python train.py --init_std_o=0.00577 --weight_decay=0.29 --grad_clip=0.5 --schedule="wsd" --train_tokens=458300000
MLP neurons of a small language model. Each row is named by its layer, matrix (down: output weights) and neuron, and shows model dimensions 32-223. Each number is 128 + 32 x the weight over its row's rms, rounded and kept within 0 to 255. Numbers have three digits each. A neuron's up and down rows have the sign that makes its largest values positive.
After each neuron's rows, "fires before" lists the tokens most often just after its 100 highest values on Wikipedia text that the model never trained on.

L20.down466:157071166093135156212122134171135081121090175054135124145102120134129186106093098103105107130107142072128128087078152147095126123189124145114124170105150170131107147105155171169111076116130087098103123148174130126157151144034112094103149132145116194156131133195128132176143057141142144136156181113151148132140152170160122097110121125117141165073125116154154130106016133129079129125061091102106124139194165132165112077130157185127141111166116082102149090144164113087197123078069137117092106117154155172143123135177095112107122166131180063149113134109128102103131185124090146215
fires before: ",", " the", " a"

L19.down699:130128101116119122120120138122119157131155123132111111124113149127129184122129133129106114107138096146124114113084115161112125135120128151102156146157135125134148186110119118108142116136144172073116149140117105155150111136141170126129122100130128124115151130133116124169123151118122114122171127140163114134112155132101142133114118124113130140109096135115144130109000126132122127130124152115139109140098129133125091164119120140108150074075130134166122144090105156146140093123121150113059138119144138128146251109130117169127139149153136108143132146131145139131128117111178111116
fires before: "="

L18.down177:128133129096171177195106104142074146120083089098096069096173165127109158085175140172153176149129152161126128132092138126067095161133146101146154182098107139184178116133150067113115099138112103169149060077122151115136119121131153105099103086157124145092110154134091123142092169122079113113134075152157085114124107082168154154131073111115132107116125066136098094111000101076166150143125167123084145108073095153109127131128123087123095112110162129170055150127113141144103174134116114183114173145123136113098152110101157125148157086152128067122122163109136173097135178148138101135
fires before: ".", ",", " in", " and", " were"

L20.down140:094096137157132123152148132102130137119168123153082134090102105157141120065150198135131140172145063082123095141179127124167090088137088107183132077143102158203157105163144116112100095122096119105097122089095119174097147073147139193138120124127111163128154114037084139152163129149097137180126128130144149055134119080116162115153115084108118078139148155069156155141136126147143114084113157091105094163143113132099200127085116141105069096114127108100141126110126112101087131141143209117102164109130140092155115106110132085147089163174181121170190072082173139149096130110030157102
fires before: "–", "born", "18", ")"

L17.down31:150155143104191194114086102146051125159144131102112171101091118089148120120164101101109167154130181119131148089109106098157140163119117121134174171114149148108145116125206090099098087044141067158123124056141116148139108162186130129154140103073104151135092134139096097129152167168090107151172114156091138138144137076218114154109126091189105137116157160133154174161134153185071078123134111112115099139124112128150199089111155156105114090126149127074098133131139160074135115106120132109148131072118084106112147157172140116122174139064125113195188153200081049058147151128148175123
fires before: "\n\n", " He", " In"

L10.down672:156126095153148079120130096140183114184119114110145159144097088100172152116104127151140139090213110080134083177093077131107114173128127128099108127138148186101129209099149118100186153134185123093107115137085160131144109126186148085173139061139137147139191130128101075136167143101131159138187126089131133060131129113107113068134121124177138158148169115143077148107000136135198162147117133127149098178101143118108053136058074083090137088083101195140204115110143099108179144129120125109150139107133091157100150173122134157165166134121176127164152121109185109127149075134103110075
fires before: "=", " 0"

L9.down669:166076133090167190239136135144114160136127141132105072158123188139092095142129133123139139146093149135132087144136148151118161097142137071108119106110165091117110079156177056079140127131166127103134157135138121138135182069176142151143128124179072126111146150089134154205141148107158146124133142120093152139155134138148069073138128126100152163084119114092153133145066048146133077150072122161146164144101173142146129123116138182096133119134114092132059110125127154143158127150121152136157099143072134151151094148134097080133099098069121145113102156116145140109121106078150197163
fires before: "\n\n", "\n"

L13.down232:150105130132128099139128143129105140130154068119149104145133132157151092134154166139118100076134133161162141107128126134149158132145135137113125122132110107121118138160166144124149132140161123099113154159165155165111114143168140150162132099125159141126160136145119144210136131101131133104116112137121166124102143106136150140131128129117131127146119144121125116141000134176137114144149149119131104136127114109120144145139114129103175100131113159170103134111115160121122158126127130136122169117151090170123182106141123150163170165120100147175139076125160113132161118140175172107
fires before: "="

L14.down628:107139145130134124163144118107083178121161159144108136140071137119132076100122163179161134120116162124123119117138096182144152138135105143109111127132135072148123097152103090134161123142106118042107156137164149152108137130123148105116168107101129082141156143145088186153177124111166103111159143139126124121123100156147102136136125131138083126082160106131147132131000143203137136123114150141104094158090159096078081174085096131094162079080137132163057139126122106119100121181161139154053132088134124200151193110112129134141136138152108116155151109120113152086152143119158130094
fires before: "="

L18.down50:083133142066139158144141140106100156117146165140105139133117112057132255133130104116149122148120099112128130145095154114156089129117131144117150131108160156133144129161146136115159117128133191177129103160110116125128158114093104143171048197088121107167138092158130149069019178123123107052134159174162148163146107140164174144160117120150074114086095182123064109119176143097124080115138135150097186097110134085108102131137111160094131135099174191151144146113119133176145131036085119118107148072111154110145156116152078146130114149126180148134109141103124141111104093135151157112
fires before: " |", ".", ":", "}", "ent"

L11.down106:130130101125097154104110136090111081136100110123102120102133145098161115158183124155083098145139137094115108167164142141075146048106171134152154177081106127160077181168096145123093145108172175094123146174110163107094051166169142144122138142178144056182116126143147129100115165131082111117120177085134172059142119125194125186128121078150085113113112115093088101090136101133113188134153121149088126125127134110099101154125129111095069179102121167154111128081138167136052125102165098156083137106149137129065113116086135126108146149152120084077166192144116131104086124143090135104
fires before: " |", ":", "\n", " of", "="

L13.down161:172177150183117151116129108127157146125111084116109178151117096135126112085179106167136190100112128100122159116124177082146046101101130123131143138099122105161152085110079125179112114144165140159116148099162095055151139165063155175151144148166099146154101152170131103170172115130100130143145197115103137179056096088089147117099115135159118144086163127168105134102123135078123099161101109095111107158055150134159140110199114178139133099108146174091166110090127134102098097136130115174126067091103108141144122115142147132175146175166083142160114099133105169120148152200139198154
fires before: "0", "4", "7", "8", "6", "5"

L11.down288:116139168120134157101191133106125110083082158128174123124158145107143102122119121081109115222147076076135076143119100158139095154134120108141167085153156095140152130150145134128146135126099109232165151102063091182076111116120128127141163144082120176120139107095127125093117158085133097185160117190089084099158171124052185118189148176127130114115154162133121110129007077120123156122101167074153108161162147162106129103121105159089111181141145115133127123054120125094136088178128133164144131141129196069113148177174157093109144094109086115105147208101140124088101092113170123121
fires before: ",", " |", " –"

L18.down699:144126148115146123133172083119132167113098108107140155121150125116146154131142102136101100081161133132166169115131121122112135101136148120132133144166103127148070084139097107145112138137121150090152100123140127184144131105121120111129114139156141135154130146113117140178131111102140128120160106124122109143118131111091127124117143121095160150131149128143126123104000087140145158122096157121135110168084171123102114145153102120070103114091111136130113123177088083129118132141114113116124136167085133169133136123108123186135172118122133125082137098123146151188106156108158123107
fires before: "="

L19.down651:149105129113127155090100135168163071114072174120126119140093094127123120168110136215098154103098125079170112130091102131112145140168121152113102129111119195107124224066072163129152070126141140107162182136146130123160094114150154123092145164203107066120225112104126092186163066082164088085091114148111179144125125129098132126131125189123105128104125141075151101156030079099147121163122135124139176154104153134133047106179140160121085141141087065182141135144128142131138172120092167112117100164129094078106188112139158101172168090147129133101122117135087136117144196167140102104
fires before: "\n\n", "=", " It", " The", "The", " a"

L3.down345:170104115099158162190119152095152124088159093162181120121120101115080206174128138104146167139073129064106071091123132162134105179142101156120152112061171192105085137111072145056060148113135122181151146078076121126056112154121150142155141175082082147121085162166150142054092146155182079107106073117122122112161139136158119101115105115108099133083121116124088141125066085087122074151121102140113088130191155134199123135110120079108103154161164123109153126157139109137154125144139151145152191099105116071095160113151105078077147179151101154112100175130150109056187085114134196123
fires before: " |", "ed", "n"

L19.down647:086122098118121085131099156097106119071152060091095094177140189118163137151120136139120045140120126156139134117133165139092166130139114144092150124177131078137123192108109122123106120037157167167151120104112115105096172163121135148130080107100197138088121131140152143099150158147072194125161125125168121133204115096176207134139103156106101097146131163155207127087190145102105087075113127139093090133111153090141122098045078107153147125096109213128129119132139116106143130155167107068097097130140136071160122114121108150180055116053144155084174148129149117142117126128149161129
fires before: "–", ")", " –", " -"

L10.down329:165130158161195112111096145106154219142146111166112141122134160096135085175112082126164099187166155147160091142171105110101142088170124188161080130151172201177102133122109140123077091134158064158120163102151092131090105079191149141158142124113138066147161190190182121108135096102116113133094120172104082102121104142117098078105124061119097083086108100078147166084172147150116127154130107109088132170095128106110168091165064187118141077154083051132132155155105177114086101127090136207163127055183108150100128125132134128115137108105127127133143112087144148112149126151162115058
fires before: " |", "\n", ":", ")"

L20.down319:153160035129134083172102110145109089125181179119090183124131104155141125169105136115129083142089144115151114141124130162132149148174123116085066149132091147101146118140128049069124078156119119126120141127147150133130129133142149099148061172157167181149111072120102071130095136116211196128138063080125110098082158127140132087092114163133196125121156123141162097097109114151175134199133087090099107142108104131130158151180062105152129138131075162111165133100129122146117179114126102071100143151108157172114075138123093122137114122077131155144125125099171110096086153143175153129
fires before: "|", " |", "  ", " 3", " the"

L11.down362:106089154130171165211182126136139146097094142130099122128175116105138170157118169176089137111150159159201156116126094138102173130148068154053191142114142123155105127116143121178054118111168153117091238117139086083094156144167156101156121120143115121174119115070151153119124124131143088047136117113122133109152130123119139115066117079084141146168128147088101133139204115123082125147135138148124113141151118099149102115134136113120143090121144129145144190143155066184045104137095138176184067170086145114116140166154126095207130166079118115191083145114145175123072147174107124140
fires before: ",", ")", " |", ".", " –"

L11.down491:165168143133159061140170166123096145134131162130140142119072089108113101119100183131155086087124120132147121126109109137143139161148149127108110120137134117163117080102108098125150103148190110099082170123131148148092130134187136137157169110139175121105150144102108140211142118106122127108124128138123125155117145089113173118123123153096125122145189138137112136129000114159172123168105159154099123165123136104093110148114108142093151081143114159195096133142119172122122153108111137154121156142113100121160149134122097159177093162157152102149127066129136118117147102116177150107
fires before: "="

L9.down548:031125105098143118105114107102159146154116089082102128120153153142118084097128151152115154162163113116143121152140125134159152109155149130137085163085078121119074152142086143115122096130173157164095165173132150161120121152111141102083154114172050166163082170130182183223125155125189115153125128144161157094125139137134090110131094162059125149144108199130139085136107102130094167157078130164125126138119136126122153123196052071137174082100088115131153160169139116140145165136101098112135149111123171128098169079123087172149113193153071111126073119130138130111096079120065149219
fires before: "\n\n", " by", ":", "\n", " |"

L13.down610:117147162116118110127082161130138132213080109098163172146152126136172106033199212117144079088099103156166141086138132124153110062138135125128153139124100154110152092133140200111118124141168177175158002110134166109145119116159064106134105087110140175134103109148149163104094070139159166162135132175105136119130068130168121191113139171126107176059144151162098193174085141105135148117124160111085123087118144140090186125069141123160143079090127177182083086149131145138090181172134177152147144141087083134161152124128132113121174148091126138118091175137133143135115141110138081136
fires before: "=", " to", " in", " a"

L20.down38:104146088097160165139133157134167070184216064115150132127160144071125115124160108130133123170116122130172161111124158123202130136117118064119049124155072073202083155111140134110068054107132141116106136132167144129141123137134085102114163130109173145184124158058080113157073121166123123114166155165158163063167139104149137172101150068108094156119105110103114084115109116127139098117141099129113150149122190151117088127107130160112177106119137114126135170147139103155101132135160123120140129130065158176075125157113203129054170106123121135143102175159106140113134083124114103160
fires before: ":", " |", " (", "S", " of", "°"

L15.down63:126125127129147096141116130144133142114172149163136100127139117126139054148141146149141086094175096151114169104115086148135121111158135110111119139136173079093157142130138119111134093109168179086102193146119161139076148100229104122127085108144141147112162116150138150249100158105128113103164163129132148169155115124144123093200130130102131091111079163111130120138000120165136096157110116145094112149114153105081095128139104115127114098106110157162121108148144153121125130086147149095114130129154131158120192136149127110133052149186141130176116090108123119121134125127184086096
fires before: "="

L19.down448:099140134109104104109151159124127144137102138118149110122123112139133226122142152150099117108138103128139122119132123117152130130142145143107143145125132144151141154124109123130144129127137148123107164145146139151122133115146118135136143128159152156147149145113130109142164109130105121125106092147137126182113158103139106147108132127108174155121115111139139156124000111108092134115114132128166154150126160109120178118149116143101127124124140131165130132100115125121111137127149134126103133140096097118104138126103094114125098134092115069113115108141134119112105115156115128112
fires before: "=", "In", "The", "On", "He"

L13.down487:104106071110079143164120148112202075159133088155104123136084168175209127142111085128095110060103099164090114091151105087165126162138099146122138199143108124089113128134126139181131143134142122088146138126126102084113149130111127100161096077145163099119149140144097124108165085110081104093162158160124119072118142140127135121117134169114146134122143156146160142195092113083148152140135101145134125148138107152135155131108142130127016111075091119116114096143085100084096056077085159133144119131078166195101143118127111183150077144124133095103166144159127128142214074100128151179
fires before: " |", ".", "0", "\n", " season"

L10.down554:128143103128095114127153119096129113131133153130098160126083142136124103105130151168130113146109106121095150095116129146133139124099107131117133117128149099183151107116104131122128131144150112067118199126163152139130122155146140143084134153085152114116152155119083157134144130124155145153136130111123131109151151163159128139135132139131094178121171094149134127139000110197144153122124153156151112136116188069097097169093115158120157081189139130127056137135120112138102112141176165157143088106118136158153154142105128137139137153143098121139112126129139144083121142114150153106
fires before: "="

L14.down663:094108162167161152143182134157156141166134147078094133170087096159129096094188093119075122126202134099180103118140141116095097068122179138134079154110149126184148172130092163094138103108132078124107140105137151114109096148137142143161181092148170145114184143149141115181210060151116106157107157136172109140116135188108141124151069111113147179088143096073186099189121185138088169091119177127159095120147148119187108176084129096107128135134090085160093107149122156150144120092155151168105108120108123117110145116072129152048149091163095118118107123100149161078112160087157088112
fires before: ":", "\n", " |", " as", "″", ";"

L17.down643:162139115098152159132133080031077102153136094134094108111180111122167153087121105138177139144064093115175111109151053104179131090147139075152140145114075164062145129127140120122153169114132161156173092097157137146165132117156155158099063108134114140151082149091111101092129158152123136110063122158078111077150174121164084154117100129133165093111112148098109131145060143180128080147135156154196135125128118106120135058054111135133075157103148166127078163117182210140100158111118098162159129090088118119097114124120134119102122140087108148117129108165136214144114114115182136108
fires before: " in", " by", " as", " on", " to", " and"

L14.down30:123119140139186092092151060078175121131185144128136124156139140147142122175142142105141185098133151128131136193124097094073089176099114124057107099124129131094151125049115176160130149121143127106157107106133103164109128151147107123169110109130131154150144213124139131142067160138136106134142119114074188105182116141109147179115165157148171130104155134129122088110065105090118121134089118113086103155089104082143128145082115127120166142212144212123178102114162136090138067089128119104123135133201139167120133132067042084081119140146122106063169131067092174117114107110093092080
fires before: "="

L9.down177:165153143154132100232142153134112145128129151162158086156118102134134154171122150136149142135108150114157148119103167104126089098159068094138163086178118129140151028210130063125077209130158099135081147052175143149120093134115137108125123110134095138150174100102052117217135149153158106133131140105095123129109167145179110138084189124088139140141156126115089095146060123101190125167070109111116120116108156164153148121124093136147126187120134096177179122162171130147162139128108128143113135176113119092115168155139129087138086104173154117135135152092151086194155095181190162113
fires before: "\n", "  ", " 0", " 3", ":"

L11.down450:168146116114151107117127176175138123188082146113103154150130122103154077142147118149104141076096070122128163162092094126104108087163098120078090127155143169139148175130137090136192156151220117084105138149140141126135111116230179140116191094147200134061173174113097117147152154146177144110162083094121154145116122126137144095117135181133148152139152146161141099123107149114177079148128143127163128183115132118160045111128076071118187119119073153129193094132157116111138146158112160151202130062127071168145135184105092132140142155156142118072189134108176149157133102180135090051
fires before: "="

L13.down266:117112068143161156120175163144056108156159080087134119124141085178173109101154072160131127179088147122095148160153177118089158186132099128063158122164127138111125160132159094175144130084122112143127165125107159095124122086220149121124117153141152125109082136169160112121144098087173108175146081168098203155158102164143135166127125096156153134094068108138096137134000116113130137150191117096146117188225109145152138081101169125090151115150127118186128146120139087138180147137084135141140088186109154076089138105125206094123098101114134097131145102142111125101106147126115115137
fires before: " |", ":", "=", "s"

L10.down342:155137165104199095159131099122153157185137110147127136153117109075144152151106141093135165121117084150197082139128178087119112142117126123133125111112149127150103126140183082120108154155121074139093141115116082122129112107148115126134139121083096104163147176102145105255112100132106156148131143130134123103089167128134129083090100128119100058096163170185105169126000171130134110115122134113083142130118102161122171136141165154164140104089144143108043110107149186121132124085141106130137091123117145158116180106150129148182109159115111157137119128118122162124170142146184153167
fires before: " |", "\n", ";", "0"

L14.down181:143081088133142178161076098127096162136164149168114175138125169134154118101126160120126125116124210093154142137154092155103162127106160125060123158168128163087114150106076195122097120132105133125117128168144129141121179152117163100111114185082067154093104089088116161143153109106145154074176151180097162143122086126169125065113130123179099194102147144056142129091000116140053145091152109096163136133118125148144178040077134094151153117148171126126134134132131133141198132184097120056113081140101101183162086135123099145123135148148112124151116133088140095147157155132019076146
fires before: " the", " to", " with", " a"

L20.down662:067110091121118096081138127083103135187139100100131162116141090129157114164205113091147102123156120128181117084110113115110171099093064143115177180123142106183192137189080157126127142079095148141171115109170132148103156171180137102078119115134128161127091158100155102150081132165124139064106127145137128047165139187122130071156093125111123098098106174160160106104035158148135134170156198155179130110153135082088116190101073109108126104145069150129071179122155085112085112137120101180151112081125169109095103154126140130081100140092135180103142116135119155153198124142103153141
fires before: " by", " in", " on", " of"

L19.down222:136128118139099126167119148117146136116106121139138096125157135137119244106104122102124137101149117104125142131134119156141120136145116109138140133105146140121116156134141129123130127129146141136125121130118120099146128109120140142135139167141142121130142109129118121223140117099126154147130125111140114143124131111127141119143117127135121133119146137136134114154000120110124115121113125134118134118115135127116125125133138134134142119120121132144123126124109140116113130105155144119110131139126128133123147129111121151115100133115122126131113110105136110114104124115133116113
fires before: "="

L13.down227:154147193106149149134148117061153195171119117131157088148115130115181189148186183122129193135130137122148129097073171085145118155117133160143128167168105137061119074102148086104096127115147126159090184076133090131119150144071151150156111129118083121138152134097089100112159146105160184159131133153134128126138082111101136130053145135093188110147171186122095161162116120137138127055141105103137180130094090119165152121133157138113169116200051176081162134110159185115164111131118060142138138147117118117171123123088108112124131154102112107161155115114169107173104169179168119149
fires before: " |", "7", "0", "8", "4", "6"

L14.down573:150118138114162161163141104221103173054112149153091063109149091142114171153133153125112165124171170161109078117069124107103154172137120179133156075203129111192103111122154139094188036141092189152110141137109147157134122132182156124117089110184132137147142143166112127158133197155118123158074116141129151111089173107096084219157117107126172138091136111136106188157161157078142192114141135153143147139128136166150123139081125151115124113137191072150159189141090157141101077107102139103162156176139130111134133132138172121111068168128141112114148074127163089089177163124142150154
fires before: "\n", "  ", "\n\n"

L14.down642:134115149129099170181092180201127166098103135163135157115138064107102157120085113195089155149121161105159063134119153124155138150146073171087165130184117128189119110074192144163180101166105132147083096095119133116179100149138208162156080161142126122133122051064174078140183123095082140176142155100164138160124109157115105120092182125155150041107094142112201151164088171164143190115110136130161114126168123214148124132107143187146085141091112070134132111121094161129114178093146164126141116149072114068072158102172153109161113127125139123128119106116106115167104122091133180157
fires before: "\n", "\n\n"

L10.down63:155169137149116096194107148170110102112166174124195129136154111143116171142098123027097125126191164110192133137121137169139065162104145095092134145132153153094149109175145167072138141153106067108090105109177159132185073157110107205065196182100165168122190126133124091198166125136134171147115130122128120188111145103097116089150092144096118130150119149136132138172000113152126139130113164100147123153110131147138132118140057138154162108123068136104121101154072146106150154109150137110166058141108107107098107147103122126172125153135108149119114075121196089096138170119114132125
fires before: "=", " a", ":", " the", " as", " an"

L17.down695:076152155102107125126100168118150134103133113159108109120090098134077072163126122070068106130135113110120125156161172102095141169208147154139116124101168078166118176136129134145146124049108124079112099132152083102108119095127200110099107158162145125161039156118152131154166119165135211128150130128141120121128130095034183122142156120086140123158110172089103133098120093146160142131079175122157087111145153121110096174069162112096101095107081153126108159106161062092143129163139164080147131098114179009123155105122149141108087105124178106114058118120103159144101103126106085131
fires before: "–", "19", ")", ":", "18", "180"

L9.down458:099091117128137153158192123140124126095108149095135145124104137115148129136112123144133138132096176141160119166152173120129128139184120153119123160087141114156074162157157144119117161129124136118141109113112122183119100141194126104166142135133162116149180133132159119183117161088105134144121154128138151107114115084109145112075106123094160135120118154109130137101000140160129141115152154088116094144130139139163157154130099167109111145086100156101111137151111131156118147131107063155146146170116116115123115092155121145088138140107136143122107134147175161163162124112157120107
fires before: ",", "\n", " |", ".", "\n\n", "="

L15.down513:143147159090119115106100107119105119198103123186118139119090122098092151137136148115061135154114131104151161116121149150096124104208128146191106156166095200165052116105121156145140119113103111118124127145120076128099091051047101141119086165159123103148174113132126101117113089139148164174149130165170087208148109090119114124087117121146148166107106169143122092108072152115130111124091171121127105115174139083102090132183148102073182087084135058177120127144113058125174108154132069144098139147139177132111132124151155118137133073194135110056140128168073144111107075114146136149
fires before: " |", "–", ":", ","

L15.down527:134183117127110095199154122105126121146129145140113133110093118118097088143118175177131162100126146139130136115135121175145138136121115108118103104137148049163136136146114099122122074122132136029129160141147118149111137092155090101101155149158141093143118142123105147184110139077149110122149153119126113123105170147131107182131128142144117116104143071131122122131000156179174100133159138164081111112099144127099079157104069109122151110097142133178098141098123103119126124149151160157085131109137115147162182104123149114111132133126114115130120125107119122073144111139170101087
fires before: "="

L9.down488:113112081140150097135120141145133107173127130136155143151097113117204158111106097093138126113203131115155068181105103121102124136119108114162116151139152144099126140136145115097174140148142119167146122126109127141173100090134150089146111138124124153175112132136117118140155133096102160131147129063116106104122118142063103052138119129184162197138182130144072185098000121129111147126145168134141085150141109135127123125057108087097114094072112149111153119129136102086150134163151108117152144123140136137113153161138156138168161146131090086155122138134166127178126086142118109131
fires before: "=", " 0"

L10.down405:094125171120105141022131106148111107119172088096118074113094130168146119087151167100154107089188139178111169138061119105150089173129139117165088079101077081116119190108120105148142082102179095217142101086092157108146136124085123110092128099122120112103133156117115159182074147105196167113123121136144172116174172132161171098079150174098128138155092124151100118159159058120139139061110078164144167172167158104120135144138106109132183119161128106089108115126126136116148144115126212123121131117131117102132129127124185196120096133176150122127083141111128141160105091098116139097
fires before: " was", " is", " |", " of", " Ag", " has"

L17.down78:109128128123126124096130138127108145114157138128143114126114125129129177114152162135121128134132146134142131112120099153142130141122142132094119173137132101114143156131098120133140123138144159058118135133131132128121127120152129146110129122123101142131159135139106134139155124136121131120148134135130136155122114140118131128145128128124121110123113141138111127139000119144130141122140133131112087144136128118129125143123115134128132081094132143148117122107135116127126125130106120130000123142124132159132255133121136105129139129145109126121120120141117126112110132138175119119
fires before: "="

L14.down417:133110140079136154163145116128122105107124057092158116115158188118157133128149107169118118116143101151134142104129116129093091100084061135106150077094175179150096167115129065142160128102116104096129124114109136131095142120123064124110136092150144117175166097103112175178143131133152143110131155069140096134118178134118112135138081113137118190139154106143159126208006097175060144144139137161172127119154150168085212145131113063132100089144121149123092135121126154133184098055147141134143153182120045140113125116163091196130132165132200124106055158193106121153139127138143156121
fires before: " |", ".", "}", "″", ":", ")"

L11.down41:107131116110120127153165155144113162116134158129173101107141106140146173116111107132144101088104112179141084070142098123125083138166116089108111153115110148145082138195125096100166178113133067079141110124162134134152090093168157165078091144105192160055086086115095117207136146158095132113146129173128154124147137108126128160119128116105169165124119088097095096133000137125137204166092157098114135165124174139118099131109123134085146059138145117141129130143124104119098140129143149187183153118140101152119145129161113133094154113153091117119135095102133099136125101162115092130
fires before: "|", "=", "-"

L10.down279:144098135108174094191037140188118139137101103064154133186137131125177171151131166157124158149163180099073101167132139115096138144107179194194069143131044110126147188095154126102111117101068143131135115132137136124136120117125130143123131099164093105104142144123135116065137105163128112166093066103137135133091106125140105138117112124129184181116106122108145092110102072126094168065120194150146082180140124134141167057110124107137133130092137157099133171125153123154169131142085064104158082146109081169117186124112136123098162175124092164117102108112139058131145139123119101089
fires before: " not", " be", " in", " have", ".", ":"

L14.down323:131118140135168081103181104113172102153153152123155150130072118166127039175202195151154133070104078127101142113156088140078100131105092126099089124198162131141159186081141175158154086100141149121174100100126123170134096165174134129126126128163158135097150139113107160121091072143181123096183086098140131086140165151163113149137152099134154149107165160142105127129043103138150079144052130113138111143084156106101106102100112145093152114149113220156184096143146117123180101163173141154085134112174118190130155149100075117108120085154119104162130131109117160134129140131126120057
fires before: "="

L17.down389:150155133121128118160128107117140133128172137136092105120082121165104208107138164133145119120099132124127145093112130179151132138090086130086118145136135070151124126174092105141135112141117135017144135127126126130116144135145129153175143116128131078108153173132115154115136139132145110129166140124111118139122154097108089144145125166155137121091140093136112131131000127151152106165149163117122106124103166103086106117083109123113145080097127140136080134110144124119120148162126132145103145114110149151165188116112136154116148112157102125159158127111148137121149106148173120085
fires before: "="

L9.down197:186132101148128092128145093133159124189151127126151150121133051128195192142121110134132121088172113117167041161091097154140138153130150132090132100120124178117125156132141122140100141134181087109132136161092120142117088136176155091172153096115182114110134081161101076141164141133111130096160149121130112091116081095145156088167129060105151134138193128144112162096043127146149170162146111103160103182127077087087084117058112062114138119108122139141188113073131121090136117131095126103123141086189101176098143149128111160164165081161084139140127105098159110147168069162116122082
fires before: "=", " 0"

L13.down621:149133181084135124132097152091206111131119088146125129169083125157123172136184169156159110116134114152145108106175145120117137124165172112136135108123140147185109145107121128078059129186161104137091191129129114127120133169130152155131144089080051160116137111101122113200152065168208088131112106144133141083051130083105151065104125096095137121133149224181101182135056102171158133138080128113093121160078103190153098072168115160128141157153151181178121134118129186131150143101147130129075064125122114061057138183144100130146161129137120124141109144078092149158096124147141087123
fires before: "7", " |", "5", "6", "8", "4"

L13.down151:161124163144118154253184128122125137131110127105164131169154124178109096149098130148124118159057139094126076154150089068084134107191141225127062144169145117141149174167124086097090134144157167128130164138075125140116103125130120135090132094108127151140140157170098134143080089130065138113076091112149094086123124126151123156131131116136091136121130175115105128093094159092162154098114169147184080197155144115137134134114139083134127078146107144130081105176134111189161122183102090166166110188108159121128123115137127158119128152116101109137125102193092106126112115162093097174
fires before: ",", " |", ":", "\n", " –", "."

L11.down306:152150141075141207100146133149124059113162212161147157184116163110164102167159126162123109117141117093167115147060169080167190153124140149121114176085167112148129142122146111109079148125133111145143182090111102113116122125075140088123146143136162167138108100161130157147148149141133131149117143093122089134117116112121097109190102130154135038094180117111110112105174060112096108142165094139186119145137107156148153095173085100094076136131093096096161155078114090071003142092162153101138126106168104065110125179131107099104158186160085160126104151102037112115163059091120167090
fires before: "\n", "=", "\n\n", " |"

L11.down546:117177084150127110156155132172125123114114168160139094144158115155126140148160151082123116111162137093127148183094175133152103124109110175114140122147133128017111136118168108164126123138110155087129177137187084127133076133180124118143176119136099178158124133161057136071152097162124128156136097133123121107104096130129069120117176145058123196149151164129129160117197098146103128100124143102206113058158145108118112134141135128103115116142156126148146143100140142135096097183134158194125082137077112098129095126152136064157098126082141112146124173115168094174087097100154200126
fires before: ".", "′", "}", "-", ","